MLP neurons of a small language model. Each row is named by its layer, matrix (up: input weights) and neuron, and shows model dimensions 224-287. Each number is 128 + 32 x the weight over its row's rms, rounded and kept within 0 to 255.
Before each neuron's rows, "fires on" lists the tokens most often at its 100 highest values on Wikipedia text that the model never trained on. A number after a token or word is its count.

fires on: "==" 36, "===" 22, " ==" 13, " ===" 5, " |" 5
L10.up512 [153  72 146  84 159 193 150  92 171  99 147  70 121 126 184 119  99 178 118 169 121 150 125 159 111 178 198 111  84 151 113 102 117 200 153 147 128 144 177 151 127 148 133 160 112  82 124  96  76 197 105 115 143 167  79 135  88  65 124 102 164 140  77 196]

fires on: "2" 18, "3" 14, " He" 11, "5" 10, "1" 5, " |" 5
L4.up236 [133  94 120  99 148 202 120 139 144 132 134  80 158 123 119 113 115 140 122 148  52 144 168 140 114 160 119  91 153 123 130  96 104 112  73 109 147 101 116 132  59 130 138 139 191 114  75 131  77 147 105 135  96 122 206 164 158 140 139 129  51 128  96 123]

fires on: ":" 26, "===" 11, " |" 11, "'" 9, "34" 5
L5.up599 [103 116 107 107 120 132  85 115  97 133 178 108 118  95  94 182 101 186 198 110 186 155 160 238 168  97 107 148  46 135  94 130 126  84 127 147 130  93 152  83 162 112  79  19 102 117 136 126  85  89 102 193 129 122 175 184 102  96 125 165 136  79 150 136]

fires on: "." 90
L9.up956 [121 115 205 138  68 117 115 124 100 150 196 132 160 158 122 128 132 129  82 128 121 127 111 142 104 100 119 178 116 110 117 150 216 176 125  97  98 124  85 174  81 132 110  91 101  89  94 116 119 128 137  97  76 177  77  78  90 169 135 144  84 174 149 155]

fires on: " It" 42, " it" 36, " She" 8, " she" 5
L8.up805 [ 85 156 142 140 100 112  96 117 128   9 151  95 109 118 129 145  82 140 171 131 134  94 113 114 125 133 145 133 135 108 108 143 179 141  96  54 178 115 107 159 107  65  45 118 187 145 112 128 106 212 107 103 134  84 110 113 151 158 206 165 142 155 171 203]

fires on: " well" 26, " to" 9, "et" 8, "Personal" 4, "ading" 4
L2.up523 [ 95  71 130 142 132 140 114 161 184 143 168  73 105 123 149 196 119 128 133 157 121 154 149  96 131 120  53 116 149 140 110 152  79  93  94 206  94 137  55 164 189  95 118  99 125 144 118 103 152 143 117 110 114 128 184 154 151 149 165 135 113 151 133 134]

fires on: "." 53, "\n" 21, "|" 16, " |" 4
L8.up779 [110  75 150 146  75 110 186 163  96 127 205  80 111 169 133 133 101 110  93 113 126 159 149  77  70 113  98 169 119 145  83 102 120 165 132 114 147 151 148 126 133 121  65 132  87 146 102 151 174 156 148  84 116 140 128 150  97 147 144 157 101 161 172 101]

fires on: "\n" 94
L8.up668 [112 100 146 123  91 100 138 104 118 125 181  86 130 159 110 170 119 114  77  88 129 118 119  86  66 106 119 155 134 167  98 150 120 199 117  89 172 149 143 147 131  86  72 151  61 149  87 140 144 139 117  87 130 138  54  76 113 137 138 189 166 200 139 128]

fires on: "\"" 60, "er" 9, " center" 4
L5.up121 [135 125 132 107 118 108 153  97  82 136 127 184 202 108  86 130 127 108 112 135 123  87 132 127 124 101 134 165 139 122 105  42 110 155 164 164 131 109 109 141 166 142 177 156 153 196 128  72 131 168 190 144 125 210  92  91 103  91 139 119 115 104 123 118]

fires on: " he" 14, "v" 9, " is" 8, " of" 8, ":" 7, "yl" 6
L4.up477 [138 132 167 160 124 167 100 200 164 109 110  81  51  76 127 192 100  98  92 114 125  97 119 122 115 145 102 141  97  86 145 100 128 194  58 126 158 105  85 198 111 147 110 108  94 141  62  90  91 143  80  95 118  99 162 105 139  58 121 143  68  83 116 127]

fires on: " |" 30, "." 14, " and" 14
L5.up803 [172 140 113 178 120 153 152 100  48 134 134 148 108 154 136 120 125 135 131 156 138 108 125 124 123  57  35 155 142 133  92 152 104 150 144 123 144 149 123 128  95  92  67 149 111 170 113 114 158 129 116 120 173  58 108 122 155 114 142 158 134  82 105 109]

fires on: "." 43, "|" 37, "\n" 7, " |" 6
L8.up248 [113 136 171 157  57 102 167 142 193 123 147 125 104 121 144 151 121 147 113  76 124 113 133  78  44 162 103 151 170 115 105 123 144 196 171 129 190 131 157 113 129 102 105 136  96 139 101 125 170 122 120  85 138 196 117 148 151 135 135 122  64 158 158 112]

fires on: " end" 15, "ers" 12, "or" 10, "ent" 9, "and" 6, "er" 5
L2.up73 [101  85 134  75 127 104 126 139 146 164 184 143 247  84 142 121 109 119  83 133 112 139 117  99 189  96 129 187 165 144 107 146 170 108 174 167  91 119 114  64 173 154 143 164 111 146  61 106 164 116 153 111 107 118 104 167 124  99 159  89 109 131 148 114]

fires on: " |" 49, " 3" 18, "3" 15, " 2" 4
L8.up418 [128 117 131  97 105 171 120 114 139  52  97  87 191 142 118 185 158  78  65 134  58  85 125  56 137 103 119 135 132 106 105 142  94 127 106 118 185 128  81 167  99 120 114 134 151 136 138 146 102 193  75 113 115 160 178 158 151 106  79 139  91 115  87 143]

fires on: "\n" 83, "." 10
L9.up522 [107 185 188 142 100  71 120 151 116 137 159 127 165  97 148 110 113 148  74  45 171 138 129 115  99 119 125 174 157 136 105 129 160 175 195 127 126 136 112  80  99 123 140 118 152 135 147  96 149 123 127  98 122 109 128  72 182 142 173 120 101 176 204  76]

fires on: "\n" 84, "." 7, " |" 5
L9.up647 [108 111 127 145  56 194 139 136  99  88 165  74  96 151 131 120  83 124 116 118 162 139 135 123  78  77  92 185 130 175 129 121 199 166 140 125 149  94 131 155 104 145  56 153  82 172 101 146 190 145  87 108 146 131 111 124  94 121 177 153  54 130 195 179]

fires on: " of" 42, " by" 9, " and" 9, " 18" 9, " to" 5, "ed" 4
L5.up370 [129 113 162 132  77  67 159 100 110  72 114 136 119 136  58 129  75 122 145 186 134 132 109 113 160 115 106 146 123 130 124 148 122 195 107 180 100 125  98  91 104 164 128 118 158 154 137  67 216 142 182 153 132 122 120 162  86 136  85 153  41 164 119 113]

fires on: " of" 28, ":" 10, "'" 6, "in" 5, "ing" 4, "y" 4
L4.up378 [147 120 157 106 140 122 153 128 124  78 104 185 107 133 103 187  95 138 115  94 191 191 147 183 109 156 123 159  94 167  65 120 131 116 108 104 134 155 166 122 159  61 138  23 120 140  92 111 125 138 102 202 167 121 176 145 186 158 118 115 106 127  70 159]

fires on: "." 86, " at" 4
L2.up485 [123 141 169 191  98 180 144 172 101 124 148  91 150  78 190 165  64 129 121 133 179 155 117 103 101  75 126  95 156 159 164 147 112 178  84 152 125 109 125 138 141 151 112 126 120 169 120 158 134 151  99 141 168  79  91 102  81 151 148 151  69 144 126 169]

fires on: "In" 43, " In" 17, " over" 6, " under" 5, " in" 5, "in" 4
L10.up407 [167 197 122 144 139 190  86  92 120 101 147 125 125 185 137 122 107 122 134 121 141 100 103  83 111  90 144 168 129 133  75 124 101 143 177 117 101 107 159 112 141 156 118  86 149 146 129 124 105 143  82 106 107 130 212 166 147 127 114 108 133  82 126 181]

fires on: "\n" 89, "." 7
L9.up759 [109 154 123 178 130 101 151 116 148 183 150 107 109 139 145 152 153  77 109 125 134 141 174 125  81  84 114 147 142 170 123 136 109 200 147 117 141 120 133 104 145 138  77 129 113 151 129 130 138 144 125 114 164 131  46  75  95 122 159 203 114 100 157 129]

fires on: "yl" 14, "ol" 14, " named" 12, " of" 9, " years" 9
L4.up350 [107 138  90 145 143 206 132 170 139 135 108 130 106 119 139 166 189  88  86 129 114 101  87 133 154 162 132 141  33  87 128 101  92 148  95 119 141  96 149 131 113 187 139 123 108 139  71 145 123 132 137 166 128 102  99 102  89 137 107 127  93 160 143 104]

fires on: " not" 29, " to" 23, " can" 9, " would" 8, " Don" 7
L10.up80 [ 84  83 167  65 131  64  86 115  93 134 177 136 110 119 107 133 177 149  98 114 130 141 132  67 110 142 142  64 151 138 103 103 190 157 106 205 134 173  81 143  98 131 115 126  74 163 130 159 170 136 177 152 128 160 128 132 133 138 132 164 126 164 133 182]

fires on: "." 35, "-" 10, "ut" 6, ".," 5, " played" 4
L4.up859 [ 77 119 111 145 115  96 156 131  85 125 114  55 138  78 101  67 150 166 114 120 130 161 127  76 139 134 154 115 223 136 133 157 141 139 108 128 120 197 126 112 118 166 132 125 131 157 119 158 154 164 143  90 127 107 124 139 112 140 170  95  85 137 220 133]

fires on: " he" 34, " they" 25, " she" 22, " She" 8, " would" 4
L2.up78 [121  99 111 147 186 117 117 135 107  54 120 124 127 108 124 172  92 107 138 161 110 154 151  92 146 152 160 149 113 151  77 122 195 103 131 138 107 115 131  98 103  77 129 124 190 226 105 144  80 119 129 150 146 106 125 155 111 137 196 126 136 144 131 156]

fires on: "." 44, "\n" 32, "|" 13, " |" 5
L8.up322 [116 122 147 161  65 138 133 131 137 154 203 117 112 139 149 134 109 117  96  97 150 133 112 118  49 114  92 193 148 157 130 113 151 186 151  99 147 143 150 129 132 104  65 120  44 165  97 144 132 139 118  80 128 154  78 112 120 150 147 173 109 153 190 147]

fires on: "\n" 43, " She" 15, " |" 9, " he" 8, " be" 7, " she" 5
L10.up743 [156 158 157 122 143 128  98 101 112 106 104 114  75 184 122 121 119 190 162  76 140 108 134 144 110  95 134 132 143 170 115 171  40 183 137  70 117 133 146 127  95  81  75 147 165 189 147  90 160 155  85  75 176 116 164 153 107 138 178 119 175 114 105  86]

fires on: "\n" 81, "." 12
L8.up432 [131 123 127 145  82  84 148 148 113 164 196 116 126 129 118 142 106 117 101 114 148 101 126  91  95 121  84 203 143 160  97 129 121 165 123 120 190 150 123 127 115 122  74 151  96 138 134 127 107 145 138  98 172 118  79 111 136 139 161 168 131 161 188 128]

fires on: " or" 56, " to" 10, " than" 8, " &" 6, " and" 6
L2.up717 [111 130 206 156 112 161 159 158  90 119  79 123 128 127 131 121 139  74 101 119 133 109 126 105 137 149 126 181 113 121  95 145  93 157  53 188 161 161 103 110  88 136 113 132 164 186 156  84 147  83 154 133 158  74 139 166 115 137 133 169  74 130 148  80]

fires on: "\n" 81, "." 8
L10.up822 [118 146 120 160 127  61 181 116 127 117 145 120 138 107 131  90 129 109 118  66 102 146 119 148 171 129 138 131 198 209 132 144 116 143 129 138 123 207 151  92 146  80 103 150 111 126 125  93 136 173 156 114 178 157  96  87 143 136 123 114 159 153 152  78]

fires on: "." 29, " by" 12, " in" 6, "in" 5, " Court" 4
L10.up760 [106 194 122 159 116 121  96 122  79 140 168 156  69 183 165 101  68 152 142 128 140 155  90 121 134 108 106 133 115 164 161 121  81 153  95 140 135 168 109 131 105 138 145 131 125 175 148 118 102 139  90 120 138 120 164 118 120 139  94 134 171 133 158 191]

fires on: " (" 34, " |" 11, " ==" 11, " of" 8, "," 8, " ===" 7
L9.up132 [143 126 153 115 127 165  77 136 180  66 150 135 102  78 167 138  72 125 140  96 142 137 141 112  92 128 131 169  81 172  94 119 102 196  86  91 164 134  96 146 130 137  55 138 174 144 139  86 109 175 130  85 135  93 106 157 134 137  98 105 160 138 116 116]

fires on: "." 62, "\n" 17, "|" 14, " |" 4
L8.up941 [123 119 137 164  56 141 144 138 113 170 198 107 124 128 150 165 107 127 104 106 161 136 133  97  65 133  93 200 133 137 102 123 160 216 123 106 171 151 117 132 126  92  68 146  70 153 104 126 102 145 118  73 149 135  69 101  90 153 168 170 111 155 194 155]

fires on: "." 33, "o" 20, "e" 9, "i" 7, " le" 7, " h" 5
L5.up248 [117 177 103 181 106 165 155  49  76 131 108 113 153 165 255 135 136  95 152 152 136 105 150 103 121  71 112 175 155 186 112 126 114 133  98 138 129  69 187 166 124  77  94 142 111 202 146 127  87 116 107 140  75 117 101 136  91 106 156 117 133 111 116 162]

fires on: "." 33, "ow" 10, "est" 5, "ly" 5, "her" 4, " once" 4
L2.up92 [114 127 169 190 125 153 173 123 104 182 129 138 135 163 112 144 111 146 111 128 127 199 132  83 189 109 130 169 137 180 126 104 116 148 119 142 156 164  91 114 126 107 120 149 146 159  70  83 152 103 116 132 198 131  93 117  84 132 108 100 147  92 111 107]

fires on: " in" 39, " of" 28, " In" 18, "in" 5
L10.up105 [107 140  79 117 148 131 110 110 129 165  89 140 132 181 140 125 128 123 118 115 124  94 179 124 172 133  82 125 141  73 131  60 106 219  65 172  97 110 118 146 102 123 121 133 162 186 184 145  87 114 102  91 109 133 154 118 106 171 138 147 138 137  91 168]

fires on: " can" 45, " could" 13, "x" 9, " should" 7, " to" 4
L2.up684 [172 168 109  60  80 163 116 138 187 122 119 144  44 134 141  75 199  65 169 108 141 149 166 118 116 168 152 156 108 119  97 124 157 186 146 142  97 118 140 135  94 122 116 158 124 136 160  79  83 113 117 115  96 102 124  73 157 141 157 108  83 106 104 136]

fires on: " been" 25, ":" 11, " of" 8, "or" 6, "st" 4, "'" 4
L5.up958 [165 110 192 111 112 131 117 162 118 101 146 154 140  99  91 207  86 150 110  90 148 187 190 225  90  98 120 148 145 165  63 100 164 137  94 132 167 149  90 133 153 161  80  41 101 114 113 120 107 132  73 176 153  91 137 148 111 119 134 121 142  76 143 142]